From a checkpoint of a small transformer trained on Wikipedia: LayerNorm before each block.
MLP neurons of a small language model. Each row is named by its layer, matrix (up: input weights; down: output weights) and neuron, and shows model dimensions 0-127. Each number is 128 + 32 x the weight over its row's rms, rounded and kept within 0 to 255. Numbers have three digits each.
A block is one neuron, or neurons of one layer that tend to fire together. After each block is what it responds to, as a language model described it from the Wikipedia text at the highest values.

L5.up29:170129130132137137161143117225087101154144085115141136140118121112109123125131130107126086169114036104159163182165134166097156101102068120074113108155052140148134046079111083195111145144140165146120159134131208131148152161145104127155150152051129112191137158194115108159161134122143114150114120167189162108118142071120020122115048123111111149133153071150106100119118146083100094118093
L5.down29:132137089146077113180114128147107133132163200118115121181151106092084161162099126202154123142111121145061099120110130091123157114120137128165154114142120185151078156090140113116153089108096149126135146117156113121093086081117139121167137083116086130086143204126131120084100165077151146140160107069166138102142185110102122112115142094088119144140127109128113099090203105141158097166147
L5.up196:076188122142103143057145059144088181122091117151155089125171120118107129150113176089146109091107151127097142184082110131158164142162090112146090162172135167127099147089055168150121161076184055184083068084087153155147160193138096164172150116110136129108081171095145104096143118154146133084180148159134119129142113071144166168132082158109118145055161086124149133084128108130169060112168
L5.down196:134116161150112165197087202087175079123067106147154108131181160144136165117165176133131112192134097157183142078142109103144181124087112187156166071088118125102127099085120039116140142119077178104116161152189106140121131088093155081119142133131150094162161101174095179106124166148095157148168149078151105130109142152101102064108112130100147125116138156146106121159109102101100189172182
L5.up291:131141123090157100063127091121195139143115105180077135087094089121161111145178147076148126163108121164143113157133086103155069121151146184119095102177214134130103167093141135120100134077071158105054104130143167142118106104112050198146151124067118109096090098119129128111101132104127156121147170146136162111120161121093128091179106081097100136151217095083137131130138156152125127101115
L5.down291:208075112108110089139142129122104138110124153111099073150175125134098082067162091075104087090159105074137113127139111133113161160133112111121174097165125131154128102209122163150154156174148137144148125135136152094135149131144143115202109155146137117151103140150124187167097123128139113134132120111122110227157147111126148151135175240100172116108096128118073141135057098071159055174128
L5.up674:109146147129104178118128078140100125157111110135149106054189126159120147161128137122149127184174135172220146124137141131114143079143128101134135101127150081114123118142135147127117128049118184187135120140144133191114104144139080141184167143125148150179142169110110085116055087097105090168135098084148198107108140157142106112244071152133137162080128149153102144124154136121077126110109
L5.down674:200214144107141157139175140080107132107108116066103138167155079098142100153148165137118133181135132098163135163092119172089112165176120189097150088167121148132114126126155127079167189178147090070095111066113186087146151147126123150083150112138161114154197102098139154096134146097050114125159102135068156162128164145077161144112178106146085160156111163124106109105121173112143147038130
Responds to: Split-word completion fragments. Word-final pieces of words split at an unusual point, above all the ir ending their after the, also h+is, thes+e, ow in However.

L5.up264:121119132222130154203159171110120107156105165117149134129093131161124125079092130175191109120202194132188149114212136150133057128147091121087077128122102126116119114073141119126123093122148178137145180156114155154094123092101113124095145108117153143149200153160106131175210133167131091214104140140135104112181137150109143084106095139095148166132167115101175136156145117085153103136161
L5.down264:134174096126148113070142159091058128132108136073129153068109198119200172105140143100127117114049081143170184091155120152069159042108130148135156079110170146131122147118155110159133142187148147131142093124178116119108088144154116158130088117175084106199136126097099142086175119116084123157082099105134169095111116172116137155153131143157154093120182129200111103186119155084110108125133
L5.up605:139095131109156107155124118131107067142136187134176133160115183055102103150127131059152138094091146067088114043106099157146133080103150115159133083168121120124136078107126107121173118054114093133071148154093135122118141134155138075082198124125073094166188123097132128154149208142137112172178143154093174093125127163111116107188168116092143132105100128180146144133155103100087126089107
L5.down605:125099121117153106104104152088089051134116127106125136129145114177151193107146104189182139150086153122103108112136146105008173123126157141169152144128146130154137116156141102156098112103101072117090133123050108105110095121134116133128189135090149145181140147095128179152168126100119061139115132136055098111112185137131134167116053111128166133154137139086113071162175177155156154150206
L5.up654:070075124128070164193166164105044114109161162085158140148111151085126096116119092097145101089115084143164154111166098110141117110139072147130094059094109145145108105166167066202189168096141134147146167085126130135117109162123158134114169083146150143061119104122134089143078158154084077123147100172158144093151173087076138114107134115135186116168148163145113048131149067131102135077132
L5.down654:128123128212152123143108156107130097164064100113095126082113117104189185164132161133113166170130087092122129115105136138131120129140153112142151159152181118106080119089091160115159131191145099107112059142133116126166077120140081089110103143131142068168117122144140100140171108120113123151161155092098187153136120184177167121125146123160082099079172143115160083127168166073085126087126
L5.up688:137113138141138120115134149144093105148125167087133161155132150130156121108139059082162108137160098125124104087160135158146148155114116124071095087110089108146084108122126151114184066049116201174127097157176082136161144109084092103073136135157107110173141084134190147160104078142103107168096158111152144078179122145160199111150131127140154114133173132165163081141151083097114121174148
L5.down688:181177124109128132049112118112128144143117133095103154097091172134151105150205157120130098117130138096163143117117114156083137089117132183151075125152108185123137113145177130186175112111135107131091103151143107116140128145145075104103105153164042121160201117156210124112146158123131095121137181147133134077157163191099183137133150147114131135136142083160158007116138169106122080139092
Responds to: Split modal word endings. The final word-piece completing a common word split into fragments, mostly modals and function words: cann-ot, woul-d, coul-d, c-an, lat-er, whi-le.

L4.up89:062097207110196128055160112133168114070163108120125171108177121060074084093065137164130116143146127146094197128152089078148161126137132093130180097155134175140165166131117177153099163146133086166094129117114098118157136109105104169068149107101103110145163080155157159170185134118118123120162097118139179172212120154146150135132057089085145086142115141127118138140124095162153076082105
L4.down89:159134065076161163155133115110132097210153144094165134151127127085160051162088148129114141151128134161145113148201193137122079132172108088121174126150117171120173178121138129070159077174105149068082147149169145106148129111140123109185147144133077084128168134173119072122147168112082104151177111097164180112135093095056174109136133142134102152146101177107148138190095070134127126143156
L4.up443:144099094141153091176168198095151087144110142082170130120104181137130149154068115122085100080167114034183095124153108116141137157092092153111107168099135156158175114139102164173171157148159115115174103137080188119143200133154117087174122121122122126129152115170180145130093118120133157111107102104171073166169125166126163132154092140132156181162131154103167089100203112142068161157109
L4.down443:109153120148129153123075096101075106176111136150109133164099087101148194127087097114136093104105168102179183110096166122127089053119099105150134163091118103123146118141204118098167106155113171126145121133159130155113088140199171117107146161150077173127112139095185163115169091129129122143103106126054113074190072141090122176129146126109185125108175120130107103135178161172164102157138
L4.up554:034080173132136132143168170144096120140134103124139146122154147115107110096068094078137082121122159095157140105244123132089175117133093159091107144150150122126212193146098152108122124111159094177159086165165132133158131153147066147093170098159098074065150097114183077130143123089099155088178120094168151129132097155121161108121129148110092113135149117128178157156144150139125090090200
L4.down554:132131082120148158102115117123167157154108136145033170144106142137107146142120169106161129160190179123130133149152066188095133110107147133089132136153157151141111101116137119118147130130112131120119113106103134134095181172159099164161141118147119167115132108123158141103117101205130098193108195126139175069148166113146154125080111117099145160072118100132198096158146127147123131139122
L4.up563:132182096086075098116102148179161098148092108092117105124108152117155131108155144107168069122143099100134141116128197089112159117138138130154153119079118140131096083116154114120194129069155155164155134093131212081113117160155168076104164131141129187105096162092140084107147119203164142143105123154147179161094162095150130099128119139180139095096162110133228130124197157085171113121131
L4.down563:116135113110159165179082136142116098139093132092123146100131166153189115131095162110112181085133149152118105067147094188092097134091114111189133100153193132119120065144052134098164138169136171108157107138200037141122143124107131139115108105170146132099188110122127124115162153123130085143145162131134114098143115182044160117151066108131126158132093124182057172120134118180095159102111
Responds to: Modal verb completions. Final piece completing a split modal verb (woul-d, coul-d, shoul-d, c-an, m-ay), plus other mid-word fragments (photo-g, f-le-et) and words starting with a or re.

L6.up541:092116068122079088086164125093137095173115177113116108088157125152130103144151148088145079170127073089101076151128151117079170101074143149204163086114122158113149071137172138095127154107224131166130158144152158136121107157132126136145166172096102139144120150078110128149147064100119109181095187125098186112156149148086168098197065202162092124114142142176088093151116088128142085135180
L6.down541:142106140189141098133135113162092187091128136100141163179119134184151122085148142122116202078093100200151097164134102112150129154118121101106144129159149144125129096082104156090155091140079156147106143130154101152154101104115098144159108187099099103131140122171145135137143096115127201077201124126181132158144151111139136131128172188109122133144153120137151101107108143122147204136152
Responds to: Mid-word subword fragments. Short word-piece tokens inside a word split into pieces, often "ir" in the'ir', "ed" in arm'ed', also names like Melan'er'pes, Tahr'ir'.

L4.up232:118134144122097178161169182141168120094126128157188117223148140163134154127095140180153147148106130126125129090140145117160125115118073186087102125117100168141193129160128068133073168085112117144095108097120161164109159163094140143145105137160088108117127159105142153113086109145127082149172204127122163095098151080138109160151172059076105124138082074148138118127052148095082100109159
L4.down232:164147116141117158155146106159152162145108150132149102116214121130173107152134147134182077077119165108185092200134157082089064193123102124126081076167082097120075132087096087123140102113145153089183105083155090158175147092112091082200148174109065069187103094171089129125144055115168141187135123136134216161148117158142109119184136134134090107131128098128133139116083114071094150167164
L4.up235:148136140150089114102124128146148175113086159082125118087094081133116118121137157080110171118137130144131096175136105164166101134079137137200134087163113174124146121159159110167204143054144159104092148096186098139099138103188083121099216121079144154114150108146090156179083166122142138122144126180147118111093165126132120072150089098108056125111145096110185149049126122167142136080119
L4.down235:098108078118151155146144090136104131157118130209100070150143168097108101083099107118135115148123200142142085098122173171145137127120167153071108093165065125150165141141139093160171160148140161170147091163145118097184175100219111092132130169110133128141168137111120153081074131165115116175094123121122193097163100191228132147123194121115134120101137104113156098098148107163156112103135
L4.up268:095088133188125108128151118127140124178133148134133112156166110136123146078142112120105140097129135155147108153120102083126120101102134148157181134132088145050149095114095163078129135141111101150147093079133158179094160098104159131103182148128149086091130190194164102197167138157123156119139161144016142150162139112125102198158121114138179127129200121119088124131153119111075188106110
L4.down268:145164130113229097109100105133138121141177146138137088107175081107119203119143139130148168112119168105141169190078128119194175175135145104134163113126122127129085084077095136138090159160095096124136135126111079126145170122084157127181107132077118170036120129162139161132156089137129143113163151068112080134141086116089131127140097080183086035188169096078129136102122115175149078143160
L4.up611:073098103179093085103115118164104113105110085149122123097143153205139159131150157125141100106086143118152137130081080117155171134119147090101130180139163185122142141164153128153108138121134127162142127084079164135127169129189157113174143185084139196131131148179111141165087064131181085128122150165111071159170117128133093132107146103092160090152104173079105136052102138123102228157099
L4.down611:115169134130133144120132126122041135118112153147157085115177087107141183123151162139124096138155137138090113107107076148116090127082165113138193085136114138113207093097142189106149074136164150136061081117058154088190073104128092095111145066108132101053161148155139121106155100177120153128131133133189163158112163105131143147175184084146056195111148101165111109200166130131133116082145
Responds to: Pronoun second-half pieces. Word-piece endings that complete a word begun by a short piece, mostly the+ir, h+is, the+y (their, his, they), plus h+om(epage) and n+ation(al).

L6.up504:109132144172149139177138158075114089116118121130140124130136119140127151117154111114180150154166172104196146125121125138109059121104117105078156089117132137117161056142190132124116133144165114152104106152099163171215138134146169143130132059097058187156143136100145103075174077159076093109120160098161113130141101170114102137115132135201170070093147130089124050200157119113118081097086
L6.down504:114114145187115121112111167152116151174096115091100134083111142113189109151111079114159081162132051201080126116158108163109182128127119152130144121135129169132121110093162053087083142146109132120121128128187106103154121137156122131154169079162144134067104114158153152103172106161184063100136121122123142135152160157143176074134155202178139134145114176192186117107129149131053092094160
Responds to: Function-word completion pieces. Final subword pieces that complete split-up auxiliaries, negations and -ly adverbs (n+ot, h+ad, woul+d, continual+ly), plus " to" after verbs like decided or proved.